config.toml
positions = "rope"
rope_theta = 100000.0
init_std_up = 0.0574
MLP neurons of a small language model. Each row is named by its layer, matrix (gate and up: input weights) and neuron, and shows model dimensions 0-95. Each number is 128 + 32 x the weight over its row's rms, rounded and kept within 0 to 255. Numbers have three digits each. A neuron's up and down rows have the sign that makes its largest values positive.
Before each neuron's rows, "fires on" lists the tokens most often at its 100 highest values on Wikipedia text that the model never trained on.

fires on: "e", " Me", " me", "ie"
L6.gate51:144110138141174156100104154143107156149099084181090173100152058147128119109115108167184187172155132136145157161105115104139119151113159085129109185120172159132119109087155096102136148099089074143172098168142105115145135118088105129131109118079139098139166175148111124114138162101108149157
L6.up51:110109148064188102068145140118149137127162101095117093147087091135090187143119131138189124128160098179093163145099107068129157180092181148143176147158140131173094179115169119118104070108087185067116102094145116110092147149051135164089116145129074101102093147129119151038140133090133160123

fires on: " le", "ir", "if"
L3.gate140:176105159174060165095135208062198144191111129106153096091150077150120134121133164182130098152149158159149146141168196118110083100142070136119157123162116092113151112150181163142151156137132120146121163107132113124115130121058104136143147125055099135153089107113139169103173127172092131121
L3.up140:161119150159137155047128133110117174158097175183105135113113148170128159149075124122134069072139066144172141135156184148134134145147107160155106070103126148071127134148147086125144141145121153172122107207123037131161161084165139080113143107101113141146098131069158163120119142122124108143

fires on: "o", " of", "a", " |", "le", "ed"
L3.gate409:111146163115144104166183113129083122193119129190137148131148098128108099073178086132126180157154109093136104172138074111128158174101163106119103149131075122118163109102137085168081118135110193106119113117144095141200159174143161086145117130210107152139119164123148130098120108110134111111
L3.up409:125147061081167102123093121090103099117146163168117114113105153159066143089127124140112127128123126167130128136116109074109166141120149066107102107155045149140168140186147152144145121118106130144078160157076160130126169101122077120077126124109182095115127086092133108130151077156134155094

fires on: ".", "og", " album", "-", "uman"
L3.gate58:105153162135114148102114127119104110146104132182183103155118107120143126176147117150127133138099153098125121088115117134123130124097151116108065197161151089069113088100179141139069057123139122141086107073105150192044154106107142135121177150166142147166124160137113112122093131108112175081
L3.up58:143099121074119143109128089111131152148194139109145190091115086088142103137142105111156089168122161150128143090130089137177097133108138126087121092075120124156121133090119157159078150103145088103103061126146129136056089149116153158087126142113180149132096151075144159076121102125136152140

fires on: " of", "d", "n"
L3.gate163:102129213101101170141147140094142101134143143138110185203145093092145116051124119150126134082127138087097083187058102111157151122095160138164071119155118127142116124162192180144075121148092150130091109097159116116132117126106183134141107189140119102151115108159182106139192152194169124159
L3.up163:188126113077179118127150133064122120114132149135124118134120105096139145063063182126152119125125080121146167158111151110144111192151110106156107151117110121118166140165135101162054111084208132135111132123085093184167153135161177183144152146139116120128092152213164110143195171146113130138

fires on: " g", " G", "g"
L6.gate106:071171131085178111170154127106186121118167170141076125140140177110141157163138148138100103093087150098161109160101109169065093075158156147088123125132148139137109148114102190145175128123087135154078107187182082132127098065131126177145126168172211122147110119110150129125160168127163070070
L6.up106:072112115071151102164163083147141135112141211166118146098119206120097084172141112094080126144141127125158177172160080161136082128139177131128083131139170038145106048132088101150138135152136183117156101119162146095144069122148097202108148181160060138148184157156166134160110143058184138070

fires on: "m", " resp"
L3.gate46:161107144098137130090149101171094161044121154174084200137148083108100135197157104156134143147076129148113148159127085116147086126177160125090133097140145078133179159092192167136134126149071047143119195180138133109165138121193159140194153129149119153096161142188051097146126072131098118123
L3.up46:138073108118154118110135174163137112180142137126134187191120161125153060119146156167114107095185192118132118196171140143137144059087170093120159158114200075108133133099142183117118137069105126061126151136137115121126135131157126146121116109094174130091105220158136079137133184155145171150

fires on: "iz", "S", "it", " had", " Her", "ed"
L3.gate155:108133156065120109138103126131099138122145100078153136152071136116113129113064154098162108086108195141135140177099131129108170159119118161102124112149162128115117155088107103177122127147142081000148158154113078161077062100104172097132121121089120097107115100091137128143159163100117163128
L3.up155:115154183108166108133142134098146161140182135108079023138108169163077122181078151113156092151088088132158166107152148171148124132147125163085111111144100158090133106131105146117187160175162104100092110112128111159073121078088135165149100170101137104123162126084108124185091111134106134120

fires on: "am", ":", "oc", "ience"
L3.gate166:181098136135129153078148118092120154170048198132110136117107104079142069158171096148065124082178132074108145143094112186088111117141100084153174132114146130104167132076112070100124098148114137159186147126107081110187110054123119101144177168110151107131123122168095090121127092096115079150
L3.up166:163103097144145130136115198135111103154086150188092169132160132140095147161109118148161110107149152104073198162139132133131136103095046073098116160095111182103129145123128113105107073177128140166133101115147070124076105102130097136133165112086190075117086127141195114120135060087092182119

fires on: " inter", "t", "ar", "ou", "qu", "ter"
L6.gate197:072142139132148093148175121161150087097140136131185160071167201116165167176185132102121146129090125117149068080132164090073147119074137151114183145153078135116091183179156159132101161152154068142104172087185105168082128110136070127096124097065140099129093129106103137153208103148151075157
L6.up197:097159150164193177093125133175172071100162109110113147108076196124147095123187164163166136094147134154114141114105157194087158093124106079125177160150132115196224145186139148152103161082142070152155107171170105127156135127161182129108088132110130130103131104148073117098099108171150153157

fires on: "st", "id", "way", "ide", "le", "l"
L3.gate218:181138139137171157066123132094156116056137141106184142105077158175117136161160147107084079115137106134084123110133169121149093139127135167151140152098067110059116106134072198087143099131167098121129130124146176163126174100076113144120108121198131146141188124108092108151115133082150118112
L3.up218:157138094165114150134163123172105146112132142097154104106120146139155125134156143149123116085123134068071162139083082094178118127129115103120168133055160180144097094186089178129097085115092102135121088085136092118171144122069113121066150130095097123198164158166143120164078105067097133147

fires on: " G", " g", " F", " T", " f"
L6.gate76:069075126104084135111092074169187092132155138164148214138126094139130093133174139092158149076078102123112095163127105207144110134097171162102140137134141097150151092097075130105154172104092147184158139142092102100162174163153121124137214117121121172122159079151133157086123081107145108124
L6.up76:136170183159147127103130099149149164148112130173141130163100139133125151102118171089132123121110137118192140118144149095095105138136129174147101115125106151111167125121099127113135188196132127135135154096188097148106025087099138070177093136126138101094167177130159088130150199172110136127

fires on: "o", "e", "z", "io"
L3.gate412:144165120121133165137154195127140189057163070121063144091139144102079165145135149112203132163135116162146099118120130128138124096141157112089178090068169154172098157104157119144133075123150091126179146112140107169094111119038109118168068102110123165136155124130125080129122097122105089219
L3.up412:156160188111094117143159120147125083093156074126104158090118075163029099156078054136148140129113126073147102184127160061152149118116130140083174115135191102102143136045177114125135120087168129088183139181147128111121141139090086168140132149146132177110155148145068123140128173063110130138

fires on: " Sh", " sh", "h", "lo", "o"
L6.gate149:119085173157144118088156138147158147167117138151172101144144128081090145165131139151131138115150134131071169084129145149107150165133102169098130148114100152114171126171187163142172098190079146195138102150146081068146133166129115163107076074173098191136183111202096071087114091149134139110
L6.up149:136150143122141124118160101098122115113055064089125153079110119150144115141069112125115225147164188132068101155140136106098120132131121056120128150130119127152115095157139142171119126130114058163105171121187144109098089172115065201133192137179123160069128123088125130097079138142053100136

fires on: " inv", "p", "m", " qu", "ep", "-"
L6.gate266:117118116140109149126173151116116159177092127166141152096097090169107109089150164150142100093143050046131167157162138154078105137146183108147119115147163072093141140038143120132149106135169105136143116095152134161060173163137128138166125123129138090117124120171137154100134102102126152128
L6.up266:114116075097096116090118172175134186122094151152146089142150152149099112103076200157147118143149146092128101159181132105131168084109152222082181177166119109111122166139148143099144122126120125132115097165115116080170089158148118112155119104134175143148058092182142079093143127093094155115

fires on: "–1", "–2", "–", "–3", " (1"
L3.gate95:151119147110154104067100133107095120157134111155098104169131194124129085072104181162156212049078120116121147113099111172123190124093122123133093092108202075199093048186105131151169086092147103188180148068130077114160106147120151111179154136129173081127111129119135062100169149072098138095
L3.up95:170149142102139096112126124053189126083077139157100139097151120082125103127126122090126170158131137138168176080088126132105155167108115092131117094099151093136079168139105156194091105123202123110130146082113180095133221172087143140152076090143108143143131114132171171111103128139147138175

fires on: "-"
L3.gate147:096082131127125148130142113151117131108095124163170114116161153131140093109123145122108150108092132114113056100077177070141189201106066122139130151110105090151203153114077097112123118109067085154177148054080119090139156147114141140126168086171161132126110081206158137114177151142148172177
L3.up147:103112108125088098153098172142138113088146143155125147115139062140131118137131145120126156175148166187095133187112137117119147152178074183095122178135157167110053133062122094090178126116144114091155148111091161108096170087119105098141139106181160191167093166144106117127184115133117096042

fires on: " l", " g", "ant", "ing", "se", "ating"
L3.gate11:079086109071151099141099118161144143079191140104143086121095112127143169174124123130115097134099174133140151138134072143165131164029167147111155118155150066121114174101118138127105098113136118169113155201158156072196213134148146110094091072149158092122140140084143117155101103153153176096
L3.up11:142141106109123132094134118165158143163173143144163082114094124137158161118201107144147152187098098110131091135091100131135096159055113149189163063113189181112121112176128110144142119174113148160125132135092136150199098180141097128094041198171074134151190138137154093142118209106117085050

fires on: "c", ":", "-p", "sp", "In", "g"
L3.gate299:103156172109138092147181145163114138137146118135096168118111138066130067138092205167062116116184083099101107112142124160097104160165063052088124090099103153119078130114105115133156066145149142177129139158109129153113130149107156159169101169161124118138130101119150118070106081166067093141
L3.up299:157158142190110147082125072099111136132114174116133084163112111179171144132134152109078127091132140193166156107173155126081168118204141144114134184158100133112138133158157106081161164144139130118162148063172113108095127097107149146091075145083139097181145121156079101093090104086123136163

fires on: "h", "ir", "s", "v", "p"
L6.gate162:165130137115121114118144144116144109124130113144112155173177142182175102159108131152190151095164059160162159168129127168147127175153122148077142179139110150170107175119166150171110137145208099190119187166097168111093122144143143127142162140082183146133040140145091158167096098166084213181
L6.up162:094174172172180150157080144166157219129065147137058120169124165138119158040120160140115173125156171114136106095152092132060137134172180154109099084157074098148132156167109111187133143109142198127117117167139087132141121082125137125111169117128117165147110151088118095096167198079146139143

fires on: "-", "ip", "p", "op", "ap"
L3.gate289:111103143145163115161148108118126147094085086107097189067151144073165130100108123154131135115162102146103140119160161124131160119090102106091151115168154156177110124049162141132094103087059134130148102152098161131161166146174150110155124149206173132103160071199159166126166126190145146058
L3.up289:162147147152124140151144145098154152120125114179085133125162098155138119107140199154100106157111150152112131195098213096152130122124148094063137163126157118140095116136122105129161099112142163124131106086141206140111186127156147128114211146093153145078111138147110108138136086072187164126

fires on: " design", "ip", "ign", " record", " public", " sign"
L3.gate297:174118103095108155179146186136135128136130136109118096113082160091132160133188111093057105153104104113129141155146149106185120131059139155103163096105141091108062115108120115091156097073136202067109141122129168125126089093085178164161130083055131078168156130123126219102103165132132109102
L3.up297:125092143083099157171129074174132170138132120107138094126081136136141182169149133154128113126159152112137154135124148168220124074054148174160153138173220155136114150092172128101155149099123219065117100142186104143121105119089147146128107128102075103106133127134152135146098137116128138134

fires on: "o", "a", "io", "co", "ica"
L6.gate14:134164133128097123116153170158133174122166100133113150108164136161077140145124091057153180077154088117087112120091104066146151194130137081184147124103124084128117144115166126098127134104112155173138066158156148121166148143141143156081114151086090107125172141107118154108078058128157123139
L6.up14:163166126174075095106141150156104111125157124153138139150105156126054135090120133177134159161115127121142113109103124105140164134100148126072136128135163109131116152094224105142130101170094111173117086199079161129151144143077114134162116175107138132168206103102084173142146143178120152118

fires on: " all", " out", " also", " a", "ad", " All"
L3.gate7:127120162098153184112102100106045114206143117204145143161122090135082155112120142109193204118102136144081167145164047141162151113137162183171118108123176119125077139111102155128166096115179113161174151156154164126165147174172161146093115119064143110093117129088185081122137128164116136143
L3.up7:135118090094138127126159130096111071118113103137091191127118042162092091052113159109111083111115151178132147102170150133161178097176119082096114136109169103163071184151123149102185109084151134154131166126115095142128133140136153120070120191145099128122124100167092085113157137131224188109

fires on: "ed", "ing", "it", "ink"
L3.gate354:139121144157144132140131175125173135104124163109112100108120085161117160180087192147171124151116179143083123140111119139075170151131134137041088070098081057155102072136086160120147135139108133121127151139100137141123096130099242215129126087145132105130070135116151073130156122139077203181
L3.up354:164108123130099152115081110139128155140152154128131118162086125156167108114134147127139184170114102152171116124135133156109141136128088118136101156090159186130128149156114131095161145169204125118117085090159069097098140108085078163077104153168152135125070109118108122130087080149133105181

fires on: "a", "ie", "is", "h", "ene", "ess"
L3.gate63:146124056075154186110176197130147131189087116145116091152091123118110140095101124104128156175129117170214090102095167096148127103190090127148150124132127173117109144137168120138129109130145111125159136069089134182091164086136083105077177115137132102114098129112103120166163139154118118153
L3.up63:131162149073158125063159145138070080156125162137079114061090157141129122154202144099067143161115101083182093153112151071125124182109124096147106080198118090130097212126139122148115083147148154167188127088146132170150102134094148108151109086153096139147164088097115120114199118099122111169

fires on: " R", " A", "o", " D", " 4"
L6.gate183:150151129169203172071089158128157128129177152120149092152125130099158144144102141132157163114084177132135119066194149083138193143142166099137157196147102149131105093106161069126151108070131117133104129115099120075108130178132160116188126100192216078123083100135097082155096129155114147135
L6.up183:115021129106159166049126149100153144136089135098134115147111113171118145124091034155132173099133110194126177110116138097173139100183132100175168153152115143178120135141103110121174130143151098138139088163183139091130131121140232113141115138092137154105162088175100109080100125133174141111

fires on: " to", "ay", "″", "ad"
L3.gate82:141187095157152128119201159169133172170114167061150101072115135139161085165161132079161143104105182152161159140086134214102123183120127160112081133135105144193170125153126114164116105121095107185153123154135053145150061065131109093173207143036132140177093163119111104106138102156160166148
L3.up82:143221099115058124140122129134146118149170125121116114111144138146196106086132114106156155168172225070120099193120128108165116165157114139165166111110156104165108110155128123179119171187143115129086164110139127153170073125105131164128107074073159143164139180142122143116128124111149138149

fires on: "ough", "ile", "ired", " same", "osed"
L3.gate416:126129082147115098142084156135160134075194124148107127093086122195162103130163089158133096058122185106148131155112133185050137114081184160082156148099101135107133112113124080128134123128126085137092136100112142132111175109116109115074108119157072135100130174091074145112146076169131124165
L3.up416:173141107154172111141164114143156106113179126205052111145141165089147116214143091132185194138112170153175163136075107118113106154122123128100095155127109231100179185095096143119139126137210181158128201152156115044097135158156129126081083107127110137120155101122200103127153148185119076164

fires on: "ine", " of", " appear", "oy", " for", "y"
L3.gate90:136131093118157140156143157138120152088082126156126138099119096168122145115169153128097123097092107140146108124162118122174131077104122108182114112163106142070076134139127131129118159100117102149145101129158110144167153153134085153133106137110096129075097181133061135160137137163158183143
L3.up90:120126146142192181117178112101107160144106175159104164121128127094153115144089111113136058126110198137100121110104117110120096143164172135100119094162118132056158157169174109151145117080143111124112097148159076122106129167164104145135105122035048091061176141142094130141081128120136089118

fires on: ".", " m", "ra", " dra", "k", "5."
L6.gate269:120126116061105122150116169115128170135145119164080125145133140155155104087131123138179077134126123113139130096098134103178137083165123160084110141112124182090056140106116149113151146135212133143052082134083070161170139126215161149171161137161122147143144113123097070120064075084144114107
L6.up269:105148048083167104138143177154152129173054094168142121147094119163161086111176143145105140114078107180124082110151060094107150149074147111108150142119118167181136099167135160185113129171143136171133085108146144128161170156122133167118085142213119139095177144132123099114112155057162110168

fires on: " and", " of", "est", " &", " to", " mi"
L3.gate234:082104101165092116134125138089172093120071080171163138087074159077123065149103136129124130126102121118072119184150166155111132165095142157162119154104098104167062072072078139183115073142131083156091184084120190147139139076188123115172122100191154158123129112069173135138126115112137124134
L3.up234:157116138115062112095137174121129105144083109161157127067107162054156085139114146128100165146139093143138144118042162102095108070094111181078140158114168130145170099126093104129132136160087140133178151157080127101161053130117113178103146137060146121075103094119104099181180102150196115111

fires on: " stud", "ri", "ud", "st", "ic", "il"
L3.gate41:100155105136166151097103140133088131130121145090119155078115186099128168080097166142107127175123155105147123142103167143162128126111139061094151149151181097147155078087163169089095113078174150170093105190078064120131163102164130188132148136130117174155171099124088133150170128055106122101
L3.up41:111094128103159124166080110160086165154110137088070135126152129101172170094157153112177136172123161133119141114124144119126140041156116109096105129146167094163176154063169176154155150155081166068133072127123104156108218091140147167155154060109081142114170096086061185191167158114134136031

fires on: " Gen", " gen", "en", "ide"
L6.gate283:085161113082121073179114100143145058162086165149172117159139144091086079126102099131156119146121090161162127157166127140116181083077130141131109126105093175173117165092188097111110174143115100102179187109149127129120140141191106116115148159152158132130135133046159086096135154156126124100
L6.up283:142113085076133130133162150183118089118152069076120116183152148164098124093115095119078156104112136153133094148141134161159164103104082124198113122119118168141077113170134083124118130080134069143113123146098136018107105113125120171137123170106107135185111156176129141095126141195128205119

fires on: "in", "B", "D", "m"
L3.gate250:151130100093097087148101157145118096079159103155119140085102138119152122070109118114179128112156136119163146160157112091101151089078152142159124128148160085098122100120121129120094169128131117201178114127108100144088119082101104164131177117156112144094095112088156154101110111136067097154
L3.up250:170160159130125114122165153164134101114122115148095141155089155133112124133119171088084160128146093145098170137168118130126111139112128122146089125147145113127156166073198137093086155108080149208148156075121104155129072081098069132157173168166169134072166104119149143144134133107118177138

fires on: "od", " mod", "f", "if", "ra", "ut"
L6.gate10:120104120164138181134086123125158158076109085178058186153148104157170144127076130172068127146117114076174150114126126122151165096115165143120156100136115119115108144195114172210110136136117084114143099115148103147161177133147134105099105173141136112135147131082039139125118178142142184122
L6.up10:108161116138122157180120128151123135161098116099156079127122126148113168153144122176106172171126166142155146138130150098148134135094098135100172169152095145131100113121124122091103112181127080159150122145168088092151117112165135097104101125152134128113160085117149176064132162115158168187

fires on: "\n", "|---|", ".", "if", "|", "'"
L3.gate362:102181165070117115203123123079122176070108148154204160122129128154156159158154128108088084096154133103170127135138155116131191140090084152111129166128078133108166144076087114073109150087141128152119128162064148111122131079167153144132112122109116108148111104085090130122112109138159161169
L3.up362:061170181064019119111136093133127157112183075119172136132124150109177174088083081157148135131161143160100128108152181121112148150171131078121074127143118093101084134096101100116061162135176115109059166071082132133072100136093109140151104112114151170127123110091167091100179127115122164174

fires on: " r", " R", "R"
L6.gate64:182137147182149083140080186107183138170168116146176107080105119162115115135201097159094141083145142129127165087122089132130126142166114123135120143168069063143093089136111110156141133095090115119051178141161132173083136080096104042103156145137100076168097140098080149153139137193177102178
L6.up64:116122126119147147073145145097151126121083082139171092146100195110066121112114082098127131160133168067119139113170189130119183130137160134119085121164093098146128128126138138078191181124115146146106146128109156085164122156095099140160098092113170135169131085099145116197171057181141123141

fires on: " I", "I"
L6.gate446:176134102148129128144125083160132115142191109122064097137151178162128065178122119060152114148177146111168145118089092115127133095102159133084102132163132096127066080174113132121175107195141119155165125093136074178130118139175090114084170105138150136112143187123139148170121153189096194181
L6.up446:095167106163091147124049157106149146128156172121102169122125127150164124095199132120154130122168163101108045080110111100140143110159151074118111112050117145062117071132070112090146097151079120157136097144144159132180176155152113201086177105106135032063102096100121136104153108144150149138

fires on: "ver", "one", "ure", "ed", "re", "ent"
L3.gate61:119153156089126107148157153107109159128111146140121087116138081123163134141146120185165131195121065120148126093088082092132150238088183131099153148111095185107103131096166108151185094145137072101097056119139206147135110105102120131178151108119151132172137145133110155130074135126137129124
L3.up61:120150137143154135123104143093085114111115134151160122073180095183126161159102119105117111189063115158068179086167083139160097113143108148153118091068113124101151161104140119131138168101205116141160089111127149133180109080123125144038062142097100076109152114048158160093103151192103112152

fires on: "g", "re", "ud", "E", "un", " se"
L6.gate422:132156071106114150183145125111117144135145122168156137094092164118118128128196137047107086155091104148052128083100169100134101150086156174103116201130159133133120109171093146149125109101144099114083110170148112129106082133083127081178131147138174134171111109097167199095113177115139135137
L6.up422:113160174054119127189118100069171141093178108111119104128094166075124174189143133145126103153110096178181121127142150130120125083146145156118099099102094090161129141125140112114112087058182151109082135119148133165126131046104116084069180118132151106130143139070150086104133140092201072133

fires on: " St", " I", " University", " C", " D", "D"
L6.gate312:125113112092138123119081157184102145173164167134155152126080127164130157175120158097135143111126165142128103128116115127122106118104115156127127119143125123063063107161107138100119140219174089118139089155151093156121104128181163176094157128131081123140146178178160124130155181125123059186
L6.up312:163170094164116128133193176127139150108130135070162186162116130141113160179147127087090107113121158109130124126146162100152131126120097131090093121117097121157090063156109152128174148149113066115128143172116153129091113132160132108138130124152166109106155128107108153192079129119130100144

fires on: " D", "D", "d", "R"
L6.gate17:127140156142112152133109113177101148109130086221157205207052150123125109057168126148094167149153147116117125064100104121103075156124155085144155168173127165149127094110109144132134165097116105155105131143167150128146127141094200112143145098145169142126119155076101101152082124190143133135
L6.up17:182141156077187126120176168106140106113131118113125146132098122082111159159141116082144125125076138177131162102145149160099165114121132193091109116094137039201129112100139179081139223106112104133131100068110079102145134140188116133118176097126104158149150087121140111117076120104127166107

fires on: " |", " to", " or", "ript", " in"
L3.gate53:122160147159162159201091179102153060139121110137132079128130135135108099183143119082119117095175112158104143110158131078117090078162117113061186179134107160138139158167148105093047123116181140134140131122134105151149124185073097180096158121090171105193129175111095222140095117138194170150
L3.up53:194110105137095095109162153116156098079102104091118107116033134138177152160135108085097124112217161130138130168121144118132149110119172111098122109167085158139092168168126156159071173090105047139078105096095133104100141090179134152130169096123104144158147055156094181186168103094166161121

fires on: "ic", ":", " in", " and", "ing", "-"
L3.gate112:157140152112093139151168097147141103187134114183133166080126100143177088105120191136150158158171127088145078137104093103132157142061132161071146204066139094083120146128155133181120136086171147119160171106099125092178102135061152108132108082048147157126053111115152141143109152178113169091
L3.up112:081129163117116119148091135191152177107121109107106098108143128112149132103110150128119123147160104189069104149169105104076110126126130158084161154066107103088085141162145112079149130110201109123153142100084125154152179176112119168198112100029190082123151107130093076146162165149071161121

fires on: "ly", " became", "ely", "ually", "ially", "ally"
L3.gate220:100109173190139123112124106119090182098087135145165139105133163104128200111110138135106137167164131150073094142166124163173172127165158064084109177145080120115132106150197083171114145151151117169149127152117166101113095130126160164203148170092064116153115170172100132114084096133129058140
L3.up220:123112135142107177100150162146079162124111081157119188127147145085118132144134155153124134130132116181099093106134082120074156128134141042123091117143147118145108112204074143131084120095065121144184150096127124143158130132128121060092116109079107111181134152127152098127115145136168160117

fires on: " A", " R", " M", " E", " e", " St"
L6.gate409:148079131093138072095151177130123134116124081144172126149113153121147148185141095138083163124113091079145145115133125097172124160127127170146159171120095150145152084130119138144101081113123110150115096161150130115110056115168118149155157140107109134078116061111088136146100042108158139170
L6.up409:119114167132121153043133104131085116196122093091143153083112092110100111065136153205173146093175101140151137095117172133169113118119109119124112145150139114191101101123130148125128104158127123124107142137100174112148195111152158149167086180183130118137156138129193088126138172196148128176

fires on: "per", " sc", "ic", "por", "b", "ric"
L6.gate142:202122137143081120145181096175130113145133188151106148125135106173137129191094170062130060084077117092106165152123132135144158146114140149225112155088144124147106129143182166114097123120116121174090125138113187145116139191088157131118133112153222145162172209120084085157102068138152125138
L6.up142:182155140159162094170179123177096097185151148087125117101135129108164143115058147154097163149175096152107124124114173133124155194166179126163132162091124126150131145149167142126122142132085161180068130136128125108124124180034118130151045127181080082143165113122102123124188112066122126131

fires on: "ar", "an", "t", "a", "at"
L6.gate273:123159129123131122117151095149144119133161120110130145123118122085212114086155111127169096117109115043133165104130134110129109127144072086161110059141138093100107077121170188156149089149149127129150138148121131145087159122128128101151073098128107065052157114089085106130203119150144155109
L6.up273:095182118152155112159131129126128106138167105138085154094133105145132119130156125095147100159143111156124207150136139098145147061108121152112119184165174162108088197138148168137098167130161095064149132172148130127093116185102161102104179181134136111164165131143118143121173160138172153170

fires on: " to", " about", " than"
L3.gate160:177139139176104135166131134128156147199163145137121162096128121152179135154092095124167118151141184104186098117135111126052132147127153134132096130088107154142194080099157100098123098130103136127152090123178131180107155192094186081053140139118165106142112196167102056140143143110153118159
L3.up160:055096103141043181113089159152120127128158121098179094145153172115166132112092140207121120103188144117100108140134160121117146145099131080114063141118122168149148139125075138146110142189170120167140155105117061179110086079178159123161161210124142103136107160123190138058156082096168108188

fires on: ",", "y,", "e,", "le,"
L3.gate156:160123145120114135177116086099176119140095124125136166168073170118125114183115106158117140113109106085152152148130134123112139121117120127135102102059145077099115137090137215108186065139157060186129085105210105110198110158149076119128125208120141137098091145131161109154089168166140122144
L3.up156:180116175137073120172137088097177143084120116139152136089121140141154022159131113107065084160144113134132157170171196073160081145139113202077120131074141112110164080146156129094136113087097099128140109075131068134159163173150087114123117111129155094170098134131175086148139122170078155098

fires on: "ud", "ad", "ed", " them", "red", " v"
L6.gate192:191132114145133150148164140157053114186084170091112132146086148147096104116084135093162136166088119092125080078153122166190117108124158107106088133128141116118110136193106211084094131148141106120071132148152083141125112197146106107156119125069119067125133145061144129144138124129124158130
L6.up192:159126126107072141154154083137093149077074109118131139093138189108134122156118165081150136122069130092160121131133096178125146180109139163122103066103193108164107130113104102146139100146179060180139182140105177128170117124125134159149153092232122081163120120144110221120089121119133129101

fires on: " t", "t", " Pat", "ap"
L6.gate333:133194110139135179127178112121127115158095185098139134096113073189137174156150121158141145133051152126148105074123168111145153172145077153155070090156083132089118113112195142110130113091110085153118154183138171130063095141154083197125104114136158132140085126130107116175093083169119112148
L6.up333:157114163131106137154129138189161064111142159104082193091137139183172121193097139145148167124100159122116086189102111099121115199145119124138118128085109169126070128154147171169103072163128142135094165167106150160092136102145120130170112130123166127119063157069062163182149134165129117196

fires on: " rec", " colle", "ing", "st", "mer", "le"
L3.gate167:093152134219153121117120120087123113161117098153098150128163163162156175209108099162175130170145138106067156096201105093111077172110091171109157114055160148107076122116092149093137079127152082134180089097119139178177136081125127174110170105141157135057174164146119154105125138077093145174
L3.up167:196136068164137166188184182120122123130118127163103141071173155140120146108098133175113170113121107095062073089082090137104052164154106113129126085137141097186137106137113086156100067137191111117148066106132135184138167094110131085136124082142087137121137085157161171134135077059127159148

fires on: "ro", " ro", " m", "lo", "o"
L6.gate9:151140123118150088102136127096164135091126091190116109121110107065115155105126172155117143162097157104095093157070167100125080103118157124077191112173105168106105140093133119127086204158123128106132076144121070122130133168121163156072148100119122172056148158124121122131100163125152138103
L6.up9:141168178169129113123146068129092085164082132101142150104098114077072107120111139155128128068148145148101094132141184138124125145113099202164110108097126139148138101190135170107100159093111096105091164146127150114173135159126081113069127101146128111098119099052121129126088154158144117048

fires on: "a", "an", "in", "al", "om"
L6.gate311:139107099153153113053166131145146108159177159122110140135177102141129073144108075157186146151147093156087150149128100108165094110200117177120119169125108141036147196071137048104114149104149110114147182121165089136075138095117194129119187098106115077162148144136126124051162138222153081094
L6.up311:138162136073107155130134118088104069138096161161154189173119133125122065189154077142141193101102072128161156144127162105080107094121140097097142169084174136114108127055120125116146202123141131156132144153060108139117178086143142173108164119146105142134112144156123188112176127143141167175

fires on: "-", "'", "et", ".", "—", " \""
L6.gate154:053139137078121156163124123144116137151123109143118167133094142086137117152101173149152101093110154137133146100104121208086114121121123075149099189130101127109125109138143155146058096098093070104142089064169114102141114109125084064121101073216107140191099139091068149099095136078154147161
L6.up154:117082139099122120180102106133081143115145140058105130144117127164098115151147106080139100103119095129096114130118137180100159178125173052098107159114108096119069086150078090111084114139127124052123178105143131147147133117140108166142109110152148090079087143077115153128185146101168129135